From a checkpoint of a small transformer trained on Wikipedia: 8658 steps.
MLP neurons of a small language model. Each row is named by its layer, matrix (up: input weights) and neuron, and shows model dimensions 0-191. Each number is 500 + 25 x the weight over its row's rms, rounded and kept within 0 to 999. Numbers have three digits each.
Before each neuron's rows, "fires after" lists the tokens most often just before its 100 highest values on Wikipedia text that the model never trained on. A number after a token or word is its count.

fires after: " |\n" 37, " |\n\n" 9, " |" 8, "|---|---|\n" 7, "\"" 4
L3.up226:519496512487497511486519547500473473519516455491452495513497483520515514491559525493486483439524469493510526519500466494505521527561447529521500537523513515464445528497498478530498463505485523477502503513466497499479460493520499509554507512493529444497520460471497484493466492490485539502479509491521508538501514485520493504501523503514528499522491474548512480492466504526494525446487534472536500498483544542490531493538519496476470494478490538472502435499511451504461520486501495497460503495483535462486511496506472482488482487520473509519525546469470533497496549512549540503

fires after: "," 33, "." 13, " where" 6
L7.up56:519527478532501532518512524492489504463495492453495552452486467515457491537517536474492493447559487538465515515545504499528487555535459474516488449493472528468504497491465496487481452505504528501471471493499463485484493513513525524499490497501520531475528475477541521461510508489498481487524526453544508460522479499488468507500508543522522454492509473478500511500513464480513498494502508482559503491493524488516535483489474507503470504482478501483511473526533485516475483521510459469537516495465487498574544481502491519489506495556463514535503521506545505482491527500494511480

fires after: " " 84, " (" 12
L2.up242:495499514533479513499499490447508468476456488488532538554509467488453469529529468524505509529495484537508527505488491494478480505447527515554476472485507505463552539529488501508500514524524513556504503460515513524496462534540491502508506518531524543506502510494500498512536479534495469469484451514497551536507501507493499491477520455510518504517497535490490481461469514514474501491480498502479487456522527480508467463507524486546459492489505493479507523490507482495480489514517510508485493454508527474493478528557505482478470450522503536523485464516531526530465523427473514491

fires after: " \"" 22, "\n\n" 19, ".\n\n" 13, " =\n\n" 6, ")\n\n" 4, " can" 4
L7.up267:500501543472541526552578549475512522473507500511526501552504505486442509534512496466482490486502489515515529501508509528508524507502500523483491480517510490552524471526505505482519467472434501533506509497560505448484501528488490506528449532524506504504490489488528492497479495469489507541466521502458518523485494465469488531486514494481518503467501455493490502524440520532485510465506490442493490495492535501522470531503472485489463482544465474480528518468493513511439503492467523465462466484515484512478541541514498510502507496525480523478505474530483473533502501503512502515

fires after: " to" 40, " help" 8, " not" 4
L5.up338:497490508507515460531493500521509555471456501550490479475514477521503495503494483505486513473508495453499536547522447487476518500490498535533479505493500508521462455465481543530503476493481547509504494499475436479502472488488487490497487502493477515515514484500487538478498485476523471530498481490536462468528474489477465487520485540502526481507498471446480504496533473523514495517527480450509510525509486504471554483489516516551471512556504514494531452545486548537531529485512488508536516498488517544497494521516495522488535526532529499519489529467485521503485453471437474504

fires after: "," 41, "ing" 9, " such" 6, " well" 4
L3.up255:474491504489530466478479506535532520530509498483484500482505466531501501530472465502454552484493490576455498508531496519555496505543496526493506504458480482504503475530520503479504499502481516494487485541540508508494520487498496489490489486559536534477468530517527509516504517490507504453479517547530488481522563496510474498480501492523514509487516495470490492461489494501476457472463519485504479503509488430466512483487576496532509466504489533495478541509452475509494463494476510499466485531498522501485525476473557497468517483511503464484498474522519512542507467507517449535

fires after: " (" 28, " the" 20, " The" 8, " " 6, " h" 6, " and" 5
L7.up138:449550492511506528486526541512506496496510504498457506533483461524475541564521473474517481466498505516466491500497523497504471498536499524495478465486503530509551496504485493495515524501481493498530518490508522466512472537531509514521482500507465519501508495474475508505503511508487483478520503504452508532506463509476535504447541465481523491512504551473504511475437477501507533494476498519461461511502524507521469505508507498521506502443544502542485459498476453448525490511539474499511485565482499484490481489528556513468484541481491430539490530521467526520519489507507481489

fires after: " |" 63, "," 7
L7.up62:491538532514479490517498491480454463521495481531501503488529502520474530501466490533468509524475491458495509533476489468529520521516464509507514473449511526507514518476497513489515491515513523500528518557507517510598472503557527490494464489521512488518537533519495488498500495502483537474493472491534507505491505499501451496496501474500486524477507498505490517461479509513467514520451497486446451480516503494496522538498571473532502526488539483482483517489460507506511478510473453486490515528495552476521455459514509510468528531474468486513492485460493505473492477519536474436

fires after: " " 29, "p" 15, " o" 6, "2" 6, "1" 6, "O" 5
L7.up9:477521531470504563493516525456512509494463487541486506539518533511536468475496482517516505483457524506530463489519504557470502532506431512534492514481485516507498442528503468524496512491499483464510524507471452479473484542448466473525510494515465504500473498538514484466479500472472463476496490492487506503559525502525501490540508470479497488507490493532477505491529484482507505519497516468528516510473485502509507473472528493520485428543492484578466493513511463493529503553519524527545504513513517494496501470463481482463524485491517500517507504534526516510510501499535486507

fires after: " |" 49, "|" 8, "\n" 4
L2.up272:495497512503492477478503481487464513498494537507543505496491510512502515500437465475469530458483500487483543490516505513442495522483481549474499484492550482501507459502512487497520506516537513483493525540545460509522499495523539467502477527506512481501512536444500458495486482544532515494497464480510494508481474476530543526500539489513498514481527509498500484495527534499537477453533477510509484516525532555492452533498515500476484504525467488466479487477483524519492477511456507489529431509494499487535459503494475511451484495549482542520467505458502535496486532562486487518

fires after: " C" 19, " T" 17, " M" 13, " B" 9, "20" 5, " m" 4
L5.up355:539541559485520480532470537509505533477473491534481484512527530481504502474493472542486498491467515494509451502527500496461452497541484489528527499497458500482469491530485493460545485525506467571515471483508520505489453527481474509492516462553454503522496560499489486477508489536496500475512501478490456535521510480485496516511491483545538465502506502526499493528500519517485507491499507512503532503496485461492511460528500493500476509520514486563539487504472459515515479546504472498494509458539526463501464495469470541501470488518526491524547466527533479479522523493493501486

fires after: "," 32, "h" 21, "th" 4
L7.up50:503520513513483465523498514509535463500544482469494462518509502477487468514492540477501547473505468486502512556510485559519499535522489494494526532528507497496501510500458465495495486515542534546510462466528499532527451460518487503496480456485468469534478481526484507495481489530494457462470486483486503482502538503508509473488496470510511503515524454520505485560505506506502484437459509473504499523461508479501541490525458479488505495467497529481516490488450538485490489531506499421503498500499550495485542486467498535493472504513525516515509517478531522536544526475501476489

fires after: " " 40, " than" 9, " |" 8, " number" 4
L7.up115:535521491482459499483464506490490481460493516506508466505537519495494498468495494441509493481507497541496516496517495527505526507481502468501525507494460498509506463496564498499486507491530463493501537450520517542475524532502503524485550443513557489492463518455463486498516499471500503498520522471499472490478518521439554530523524497552484501460495506493509458520521542480498463448519530517500499496524461464506473500521503542514455494476485534491529474544474477490510488493534492486454483457487464490513543481491515504521541488509519503498490495506531531530486530471503462520

fires after: " the" 22, " an" 10, "'s" 9, " a" 6, " un" 5, " their" 4
L7.up104:542517535473475470540461512497524461522554486492462469510479454526500495506520509482526536522521530531513526496488478524501484526478513494477508486496497489502489475521486501513525483481497503502548531507523480453491516496529504507536477515521529492506586517460493504492504487480447450478466475470501509463512482476489502494471515474498528466471490481513495492486526561487549477495497469484486470503519557529473483502501491520494460514489524467498529487479481478517500507541517461546508496538529454498495481505523523498514530520504513542480507461505535518534522511485421496486

fires after: " " 60, "D" 9, " (" 8
L2.up75:500456506554520528510511524452456430484502482512475504541488496531470498490513487454529533488445517507523527508465516517439546497514544510483491464465481481506491529494471546516502488483543495471528492495506510519486528532514475505487480488504499493523473522468494502463483497485473516513446493470490528524490547571491493509522487477522509485488523515464464473465532459514505512509491512526475515466467446482527479511529494493480480513523504488481496470502545514497511458516506492519520492521492542433526504537509501495500539468497488529509489522508519503487518536524529506490

fires after: " " 38, " the" 21, " The" 5, "2" 4
L5.up167:471495493505485529527523543523503496458495470456500495525488527464514513509502476480459442491478510546477469527463489492530482540503510479459497521499509499480522519504520493517491482496446519510502481525479474510485514489506517491480522489515522488542501513476449526538510447490506515450481481499472527470504441505508502499480511504485517497517514462482502503541533489494516520481482514525536462511511523445511464507486533484529489541498488513481508522566468479492516535478536511523488482481544513474537492486495509537499515511539534454514509467550505511524495451465541462548

fires after: " the" 39, " its" 6, "'s" 6, " The" 5, " his" 4
L3.up247:538492533504528558514522492520504482511522475466497517506514494467547486488470510486489499509511493485486493492505455475470483507511520509479519470485503508516548499504558511481493498464500494538494508535492478512506478518496571450518520484485536486508462529483486502510475494513518521489500451466461504476534466554522490516507455534447483467511463509476492512473501474469558490516525522473520460521534514530496479467483509492498519492490494509529579488528478509490528470477488524474474484517517494481482521499515464543502463540495480485495500515573525531543469505499487483474

fires after: "," 13, " the" 11, "." 10, ":" 9, " of" 7
L5.up297:465493547539493534501480495510522479517467562459522447502498517518459522468506542478491481450520512524498477499494467505493531563504496493526503523539478516517556456528455487471507476494531528515506494517512503506495520483534489463476491547517522497499500486482502508538521503503498489500519489506488497468491501503455475512555513468475520530486516545499491493557520498529534473462465478501501485444497532456507459482489536493534461525479504525494506474480481493487520474490475483536495458502470522516477515525523516465505533463488515542478493459475502541521524489487512483506

fires after: " such" 25, " well" 14, "," 9, "-" 7, " known" 5, " w" 4
L3.up84:469481465520490476502515521495461517489501460466524480494454514502540499534501524495493504515497463484466500535527480446507483516522570513467438470454509471511489503485517513523520493487505486491513526497491535546533505501505503462513509471458508532485541469574514535503491484529482464470515532504487470496502508481490473500529505533485508475506513503484484535492502503517433484522508494487497473464503447515464510520525520540514479519521512566490504525519539477476470496478472495479491496517463465485537440517549517508460528499494503515489508520502508544528511495493485498511

fires after: "1" 19, "2" 16, "6" 11, "5" 8, "4" 7, "3" 6
L9.up128:494511537539516542507477534492464505470467531529454514481504519493495434453501500498472513502497498540475506492509489526452511484461458520518511495494478490514498494511464496501464500476470472527538495464501542526450470496488469534511507455495447559525532479458505475523548497498472501512498478494477502499494537500494509522521510499501489462473454543521517467534514480518523483498527515534475511485498500464489513543506484487522506500489487513502526526542522488483462514512552528509510533489530512501503490518490493505449503419517496479542485517483476455532490527507477527509

fires after: " " 20, "." 15, " well" 7, "-" 5, " (" 5
L3.up325:510488506538508493481497525504482477493475471485500507519499524464458491502537498476528468500472549522543493516519490508466479517485497517499562469488526537436565499476493470488480512486457528499493540500461535523510464526480492495520486515493513512569512515508463511512518534512497491481505473479557499461512465479445499495490539553532483474492491533483503478487495500452514467512512506525475502490480486503517506551542485460485502511516548528485468504548466498498477482486508493483497539495510532486528513507496541472515515540512512489533459470481519493498522467481454472490

fires after: "." 65, " |" 27
L5.up303:496526505510529502494518529512480468476495446512479475457496435507480542466485502482514519459540503492466522495503444497508513533524496487567514507518491479485471517501480490505481495522485531499512506535509534491487545543510501507475457502457497520506499516515487524503503468471441522479503457508508543492503502495495533471506554518498522474512538504498469516564507562538513521465463537504448484489507483506509553482483520513515525501514508488484495493473486541471533497524494529531508516504479476478506489446521498516487451486507474510514491527518485509509473515482446452473

fires after: " D" 28, " d" 20, " an" 9, " Sal" 6
L5.up160:496553506477491526510489497461494509482490504473484534493500506450485526500512493495535507496495503475521517519495476490472482458481507538473486473517468478530496492520479487480492503512473471541497432491515458483455512497471478518511507485464500527490533497463488508483545524516467476456499520538516525531507554476496503504484460452513500558529527555523507522479504500484503464512567502463497505496429525510490505459499528488511506511525517504494531537505481474491517477523467523513515463486496508489505495504478476502540477520475509552540515478521553507510555480511480556487

fires after: "." 26, "," 19, " to" 5, "ra" 4
L9.up64:537505452473476494544469483470511443466501500501548504502479512524489499490490517496474522482492485478479502519499497506523514506495498534485515458521504548476468494517488482516479478474472483486459505484507486507516495476511465446510511528488476499535513540525529553518464475479496473485523495475554518523484534514513510560500469521511479495496523526510449480463503526514522464524507487506431518504509489519531522518520466512516544518493482500501477455512531503505491457496480466528539539513541516519455512463486468543475460504491528508485504503524518491510578515541483482497

fires after: " |" 61, " " 13
L3.up47:467492494495461511485502495480475538465507482459464530501523480473497498495477517477484469512532465522482472491550500507532472521510475468526456529512502492518487476499510453475504488513515551550466548507502518488516548533536494484505535509501540498513505509482483484507499510522475528474465513482509507527511519505527505540466548505515503551501469482465496479517516520523500528499533488473522493522529464518529477501514493502524480489503479458511525484507474492518477464514503500446437441544499521491531518510491454501504452483512477456464484498541466505541461517547528489521

fires after: " the" 52, " The" 12, " a" 8
L9.up82:459490473507485474439512495509525451483475496482461485484484496463475535503528555484503520542480463544521556522482493518458503484490478477469555462510506545510532514537478452477486493475520479506515509537491474505478483493490544517508510494519495502519505516465481510504566479501472519486452510478490506538440532497534495522516543477476543532514504529474527547534500544498508501523501454496449504497506521478485509482514493487546507515473505493507486507517513502512485489516516468513469512482541489507493469490469529489474486462532497486490514484510522526515557506514475479515

fires after: " |" 60, ";" 10
L5.up316:459480496460528526499450482507480500481523525515494489501519512487512525475502508522449512502523504449502507471509479495537509500497510493484498489517471503525499464504484519488447464539473520528506500510449494471548514551494481481510516488537475473479501494475493523492469435503471528516497481522492475501491540491507546520513478503455474494464567503489486530494548508502509458496517504518501518533520486472491487513489518480532546509434486534503511469498506486500499512518596508512518511454512519469532513457498493520509528499513493483549512523473515485483492444540532495503

fires after: "," 40, "." 12, " Ab" 9
L7.up119:502516500533496473504503513446522458503493453492469456480493527459456482513442457505517476506472549463475534512544443561525517535473511499498498494504505522498519493492537539523463500517517509495491522522464465508497485505504511531550535511554470481480499490456521460503499509491502480476448504506478506517538543515494493515467536486511453463457508484491516469510485552535541540463483517502472513491490499489544524515536520478500504464504508508473524486511462528501489471504504484456484514481529511494518518483507476481515478470503537511488509511517494502508522514513511506449

fires after: " " 40, " (" 30, " in" 12
L7.up154:476490500541500480470521494456472472504503560537500520484513465521484483555554494476504525491481511501497495512502533494445520476475458503552498470499446512505458472507499506479531485480500498503514485509499463510457512501490507492530470465505472505527530487520565482521478463528507460496443508482480556487482526452514514546510489448487524495505506538501523513526528479516475460515548506490499499509526481481489479510526515460507483533518514490468545501494481486538508477485487504508533532504527497484544452521495497481481480462522514540507518478504531524530475510520505499457

fires after: " |\n" 32, "\n" 8, "-" 8, "I" 4
L2.up102:449465513443505493483504470489491504494508453476466504464458509548474455500518500508475498492501506494509504457516528465490488474520488548485531534465498489521476506525497490467529454517561509539525539530496508475511505460500522501508439513496502509486573495517517464529516479496470536475460472442512475489507520501467518497506497490539495507537503532540525493505507518498492500495478523528459480532502496485499480492490559483519514474522483536511484539491515448465506495486500530509454505521487473458530484508524495504519503519518527495545516509508518482510489530553511529476

fires after: " " 24, "." 19, "," 15, ":" 6, "9" 5
L2.up232:499520517494496495506505517530489482484491511511514528472485510553525485547504471462472501516480495533473513509498501532454510520530512466508516469475494491489501483477473476522485431467513497499476546509522493481534473475462475500509514492522494513532508535457499468471475464522458534485497481496490485521470497517492531479508474504482503478533480478505491500474522512505526509474524514520512522490504513530482554528530465512461517498525509502527488496466526513505489514509526519500461420516495527478473459475513472461513515507496500536481469512484501532567492496543453541596

fires after: "." 70, ".\n\n" 5, " where" 4
L3.up257:497521502539516540543499539477534477468463516508512480463484472522475531510491476463463529476511516502485540527498531504470523518474469473481467504511490516508487467507460516503490472419462549498504489512534496504511517464479537519534531511453510503488495495494512500499488455486453458467496466518489485534519496510486501468496478491519509480479470522515477518530478474560489505466506544518535510462499487514485532502514504499558525539521517488496502485507506542491501480513522512484539525518462504462498521474469501510495510508544480532536525487469511569519498513521499456467

fires after: "." 25, " He" 13, " Wh" 9, " he" 6, " She" 5
L3.up56:485498526515499533523473549494554495457459467472483489506501482536454512505496515496472528503500448461501525481483518488485515522518508534500473514513504498494523507499522526456509480503464479549505445472469497477507520482495532510475533475538474524527493488494519543497456503453490499482494513521491517514510503518485491499506529521532507425481565514506446482529549478515526494520526502416486446490480495479488531485529519466496481509510533522512558467527517482509521477505530497507510528488504503457501525533531544511517481481509514478487511468489495487501528484475512487502

fires after: "." 37, "," 15, ".\n" 14, "==\n" 4
L5.up254:483564509502494486494509529501509510512475506505514525522526503474520483480467455475516482455567536474481482511485473505527549480473494463536455463533492478481474498476519489492480486487466544487478503537482427519529506492476489505495487484493516509522513508482495556503526462500556494457492505506504469523473518473477477523490543493529525487478460485481493521524540509537524501535506452500449500490481485503499554491515515521518448517517483497510534528500483478486496501500524519472477505497510525459520501495522495506514457498551490491528519480504464560535540489536510494487

fires after: "201" 16, "202" 15, "200" 9, " the" 6, "198" 6, " League" 5
L7.up116:452519499518499520503499524470538514510505522491489472473522469473498467494480485437491563522526531516489538497497477493479526477489506455491535450491482481456448517508535483500488489499453524485485490533499503503495497504507487529473492484505465480531521490519514552479493499519463506519483422505434519496461477467502458525513469508504513501525473480513487516528509506506493522529526513513509469542473494479503504549505526503516498542507487485535508534545477487516480483491480506488481524525509507468485495486520473483481503543540562515494484458532563481471482524546499489498

fires after: "," 60, " was" 7
L3.up374:494555497492525498536492510487522485512508512476509493504562482513545480545544489482479542492528523509474453495484465471515553506467489472535499491530515484478505468536493517506521488457449524521502500487544494515535494489492473483502488510545505505461467484470492462513493493512488489440516495464469514543523502546518512486507513472499559460472491516449502497510582514497488473478502478528529492469506523490478476480519499517494489485485503499510509459493480484495490522500537516479495512494480476445476514497477478519542480497508455495550512448493515532538495514527521491534

fires after: "201" 21, "199" 15, "200" 9, "202" 7, "197" 5, " p" 5
L7.up252:455511560495531549466528493468489509449478515459484529471501513483515489523473526513496512497521549522522457504503486513498529491502457488497508510438504474533490483473527506501516480522493519491534505534488501494508504474476473512482446530504470449494537529528550534525486518474467514463490498456477492497475482489505516496479517460510487495518522488461465548523431517510532519507504530513522487458471527497482511508482524538505461481507470492525515429473517506517461564499495522468524538502510514478496498519543490529470501503519504506487527498498494501471474498519488523499

fires after: " B" 25, " C" 8, " St" 7, " N" 6, " Z" 5
L5.up204:507495505480506474486503502511499509467539513474505507480542462469530500507485503502532479508460478551471503478478524487485438473511469512507513463487498513490461483464513489501485493508515475559519456482469484534550547514506507494506529526590489489535507507480512491518500497530496504505498481484519491573507479520516516556482540526496526504452494456521477536524488463483545511472507488501529527516545533501468502519491496551480517486474504509471512530512491468524502493484490522454490479512486531481455506479519473541497490467541469491453487498496495475508514500490467464502

fires after: " (" 28, " " 21, " =\n\n" 7, "===" 4
L3.up274:497490516493475477501528519487450481481456504487503534523458457507487462505488512483510476468517498540491515474466494489462505538485465535525509481461491517519480515537538517468534489490549513530495496528522474517544502510505505502524501505476567484524527499461523548506492503469474501480510471510492540505445497434486470514499540459508510501529471488506536508502471518477536529497521495469486523482528519494475486493511524477517450547515502555513540513474519463528474486493532514497500462503462537511476468517530467469483509463524508475501550495508504505489488519515479522455

fires after: " " 79, " (" 10
L2.up79:482477504501498506487433466496494469472494477494498512539483530515501496500518431525508505481500515477471542513491485477436490535488520481546492521495478504455528529491548551476515521509539506511519488462538515545503486488493453513502502517550525501517527479445513511524527475519440498525496490528510539483494516467485518506509495488510480505491518567470472498473478495490463494503506478524471495509522502477500487491538516474517497489480534538484532504478498493515520465508479514494495532494528525469500511523549474482457448475492504539534469535514508501508503527510487426499

fires after: " v" 24, " d" 12, " D" 10, " V" 7, " sc" 5, " adv" 4
L5.up319:551530503492516487506481477494474503525506479482497461521498543466470513479487495506472451474494511510476523501501495487481512483544523449490517507461477467515496527516546478476450461476495450504484474534531530516512463465535548512502471477493472497529512495450495550486548495494473519450536511499500467504493492534516510512462505505544533519478514498473470540499492501450504523494495521492501433515520502513481495520488515469498538493493495512485521573469474523531494468521515514526499483505536535501482519489473489471484509515538482521488540503533539489484500527531536483471

fires after: " " 26, " |" 18, " Form" 7, " Go" 6, "op" 5
L3.up359:479500556480494510485486542526453547495511496494475522495513486524532527526454543482518506466466486544448511545502494525510459522516497497502459523483486515511496536478490523459496471524472486491474538506485533451521537523514479510478538478466467452489450503480503467476511455477503524458467494482527507545524447507457514476483516478500538495467518511493516484507497487534523529519495540534488503491512453504467480517498544500495515484525470529457485524488538486477505514509495478493529484494508490491513494482533485490508531514528510493531533514514480535520508514531546473462

fires after: "." 47, " However" 7, "," 6, " " 4
L3.up14:448512546544520523508525535448544477490519502509483522436487443506510493520480454488511515461500510497464492547521501486520482529492487473498472515517482517531502441477523479504509474511513498501468494519506535508488517493501535479489449471515466511535522485476536460500496472503478502493485528523518501506490514541477520504526492506480526528486514531517448522484526488516461464561526525507477488489528557471478482505543526523505482502530494433482492467507494485514502507499484491510546486481518451459498471476515534482515493463487486539546497484500505509537518519503504527484

fires after: " " 45, ":" 8, " A" 5, " G" 4
L3.up308:502568513538482494539501472485448512496541495467488470487470507508525528470525530502505545509496525532504508494504478523473496507516506531523508490503494465510456502558480512507500481477459491462514503512522464484530522485512534516524519540503475481483518505525523473469472461482497489484522510453503486548474466536507511480505514485478506466507504512535520462517482516514513462483508488489491475469473545490479475485494482498501435503512520549494468521482513491478513528482462476503459467461498527513512466488502477509479513409527510537527521493497489527554520495541536471500

fires after: " January" 16, "\n" 15, " October" 8, ")\n" 6, " November" 5, "-" 5
L5.up307:499524511501518506442513535489519495448502470468512513482511520524506511521514521480452502479507461513459506494492507448501509479514514524494498522521507466495509468483486532490540488543499507496515471454488497465540505498501497514496510514468487538498526491494469496516542513504501453498469462470508509527498468487499494537481497447523500481531501500540482511514510511500540521499477480453511482515504494501509471534520507521499458515526463521553510502520474508530507470526475499504480481532472546457536487517478462541480470466526560457487505460477499522543516483461571456546

fires after: " " 79, "1" 4
L7.up15:500547505457508497517474510473479516471497518508460521486515518494516454518521476532512470525539519522444530480526498466440502483508526495466537564475467458492485532465522496550521489527503557515504491503472488516497459537474501567503530483497502472469489482524490494517514503477487511523471509514442530522505526503536504492503509436507480497491467508497510558483504485501454500499504457522514481527549492496504488491521510513481511455462494515484503499480494480547515493511484494521508531551497540492525502469485484547468522471509525496524484543480491510515472488497488494475

fires after: "," 36, "." 15
L2.up251:507472493509478527536500505530513512479511471466492482494465482481519530542504476483462507528529436529513523475527481493575523511535526513523498476524485494495527501497543438471472493432495509487495486524518539477465470512510505491455477472541505535490495480503476531506517516484463474500470546503538517510507468544521481507487485475456536464506485509474476467510489540507510509537507466474488487492491540527503497482528498468514474512514528493451500459494496509488511502463535514492510504475541465482496523497540519511497480523464458546523510463489528530508498507500550492498

fires after: "\n" 43, "\n\n" 9, "on" 6, "1" 5, ")\n" 5, ")\n\n" 4
L2.up328:523529462524514520487515498494502521500505476465492453498569545546512481488478519535476496503517491531489513475491501526500474521512487459472485455472528470488498488485523474481548471495464500518488492515513474519493532513485505528475506512574500467498533475461524515523525523488482518500490469497489509550473509482453525520488546477521485490484496466498453510523483475498467526489505503516549475448468524462506489512467509477496482508504530479544517473489477540507508447522474490517531486484513507530531501451506524548492512522482506493541525464497506492504547470560507504465

fires after: " (" 50, "2" 6, "/" 4, "w" 4, "1" 4
L5.up267:506498563487463527502550548505468511499495499476458477498545478488516484494488520501516470487545477522479464489462532492522479512493483512480499523489488510497526519492507493501506482488509501530531567507491515520481474479511507481497461418495526520499500469460494507495487513492480531494502516536468528487475508460490478526543545510502529474504495500513575473484508463489540543477478512482518496452497468502511461531426518526513476492537459526484532527487478513503481472526478537488489550510536500520496474478512494451512481458515517509505531521500490484528508528494481499511

fires after: " |" 72, " Star" 4
L7.up287:517504493492511529540466524489538471503477479479481502510501518537500492471525480508485541492492500475483497503522522504477513585515487521535485492526508493457491491479436519483486514483485504483520552518448519479502563551510505504466495470535519506509485499473459544501471488514459529558492429495469514521522476481509488493477505497498504524443507528486492473528496457504505485476497555475445526526536512540527464481513506502495539514487478499474478538478512526528464503465519471495491527495494494536468469485519511510491534504553493482505520493470487527505484492499508511509

fires after: "," 44, "." 14, " However" 5, " G" 4
L5.up62:472506523542476495530511522501465518450459516512530484451480491504464531543454507511459523482490470491471513547501537539487523498493499489488485439473476512491480518464508504493488454491501500485555533498511510512499465481444491498517533500497496494503518538490513529515481463483498482494503503492519463475513528501461472512534517493538539534497497522510563509524523499482522500473527518514490478478469542455498532448519536533522500495523479534457462487498505492500445500509541522514491510479504491506491508529521483481542478482518542481496496483526513522543509525453479454481

fires after: "." 64, ")." 7, "," 7
L2.up65:518535491514513536535464516449538447526512475479527478483504475519455484490517493483530495478472497431519505528473489510497477505494483520487495510473482557513492481480504513542468491454528507480460481467455474453520511493516509531541462493500476501511526512517511518512520454515476536516510508509515496469496523547511484524497506541472486509478523457485464449487521485509520482524502485489470539506494505500480521458471475521475517512497452493496552469571504484518547486508505493547529485507515527468491514478511547528531503482480521500531524513502527528500496499482520473465

fires after: " to" 44, "ed" 5, " and" 5
L5.up244:511524517494547446509416442521491536506472488558517479478514475502506489490507453536479512488496495473497524525480488508505539525491459519530520494518506529522479449463496529472521449524510481464483533489434478496500517510550497511498467485520520543481503520508512506465473463484533514552481494521530477495524491484493509477499543484509519523460526480508465494466493474487520505525540487494540474537461502507490520500510542519517514508496479494496538473497484545516516469482520521502498456492487492504475518516467511507516471488532516455523513499458468487524487492504527474481

fires after: " |" 50, " " 12, " Stadium" 4, "eball" 4
L7.up13:498538475498464517471555555521480507483519536531463520455471479512478539515497481511510526493548492483490512505513517472502487515522508518497485508486510522524495492499473510534466547506448507489505517518475492497531509511477508509453457437544500518483473538455515485455500476533478507481525493480493521478507482542470485512511470495481517514503533506519480490505532513536484521485504513479464505501480469520510502510487525464468502541467515477487517462533466506482501487498535495486497492515488510458518486435448528542499535471471460503531477533541539533521487556476512475506

fires after: "\n" 53, ")\n" 24, " was" 4
L5.up60:446487506483537530473492541489501502506484470531489473522511493527501470487497539477468474519497519526481528465506474505543510482514491495526484475542538529502493496509424523495550506487568480538480489503507477457494490521549487494467502473492527489489543535480496517482569498490448453452468498494482504533505486485495513497528502474458457544494497499537519495501508507464486508493487540532536474506483488488453527480497517492549517507510486494507481528511508492477501529504494509430472511543486493496491496496526474513475510546507527505525512461493510505500544464530499518495

fires after: " T" 12, " t" 10, " h" 10, "s" 9, " UTC" 6, " some" 5
L7.up280:507519459466516495501473492467505518472515502503476481514503465440473516504461494490475545473501524487523504470526517496528487531485503493528531488523473504486480473511506506497442510513495527485495501497507552491502496521514525470500515428490522473497501523495500500489526502500502459517491499489537530502457496513488527491511489479540472503524493541505456515534546499512472488466501486438468500526497514499462461542497485519520500468471499502557495482463514524458532482508471501517509530500512497483536450534494494505536487508515508530495480457460518529500597528516519532556

fires after: " " 59, "g" 6, "G" 5
L9.up191:540533512499494454523437472521492506513464480541505450439496503500479532485500495506543488489492505510524511491492500485501514516498519501480472492472482499512502509519438521489530481520503470497507493483478490517481504524538504514532484480466511522501500529438542494452521520470516515518490476490496537536517485497459529535504494478511484523497517497510467485512526511517474534447519466459487476473543476522510524520513556473518484529480489480518458465553512475506504527533509504520467521571468534470515512492514466506522461518488539500524517458505523516539476491452503513485

fires after: " the" 20, " A" 9, " D" 8, "ac" 6, " N" 5, " P" 5
L5.up170:508529499495504505463469507520462536491503528481456464516524519480521501461521551495492514458475490516525522488476546533509506455523469495523492486500461522488491526497488493435494552482472491526469508470525517489464504487477515536473575507509508465509488552482470482516519522475463458494495462487501496569463486518508486533474482505511531490492492514475473510505523509481492476479507508485487500517515539545448500497503503516478484545513511438508511512503520493488511523524482489503485468489490487490505508488467487488444516505559547518540502487495501521483536517506538492445

fires after: ".\n\n" 43, "\n" 18, ")\n\n" 6, "==\n" 5, "\n\n" 4, "-" 4
L7.up145:482529523487482475513517495482496497520516508485488500532518507547457451541497513491511439533488482512545476543512484495509522510523514512485474500499506508504493473496482498478483515505498484483513528525450534474524481532506483559503503493517515483480498485509527479556501472485519454503524505481524512491465510471464512544508544471492511546497544437499479473460524469490539498492506475427461496489485507505539462512481511486472533505551525464482451496448483514481491464478483502500560537451484517518542474514501517482511511493530500501504511498528510497483537502458490506495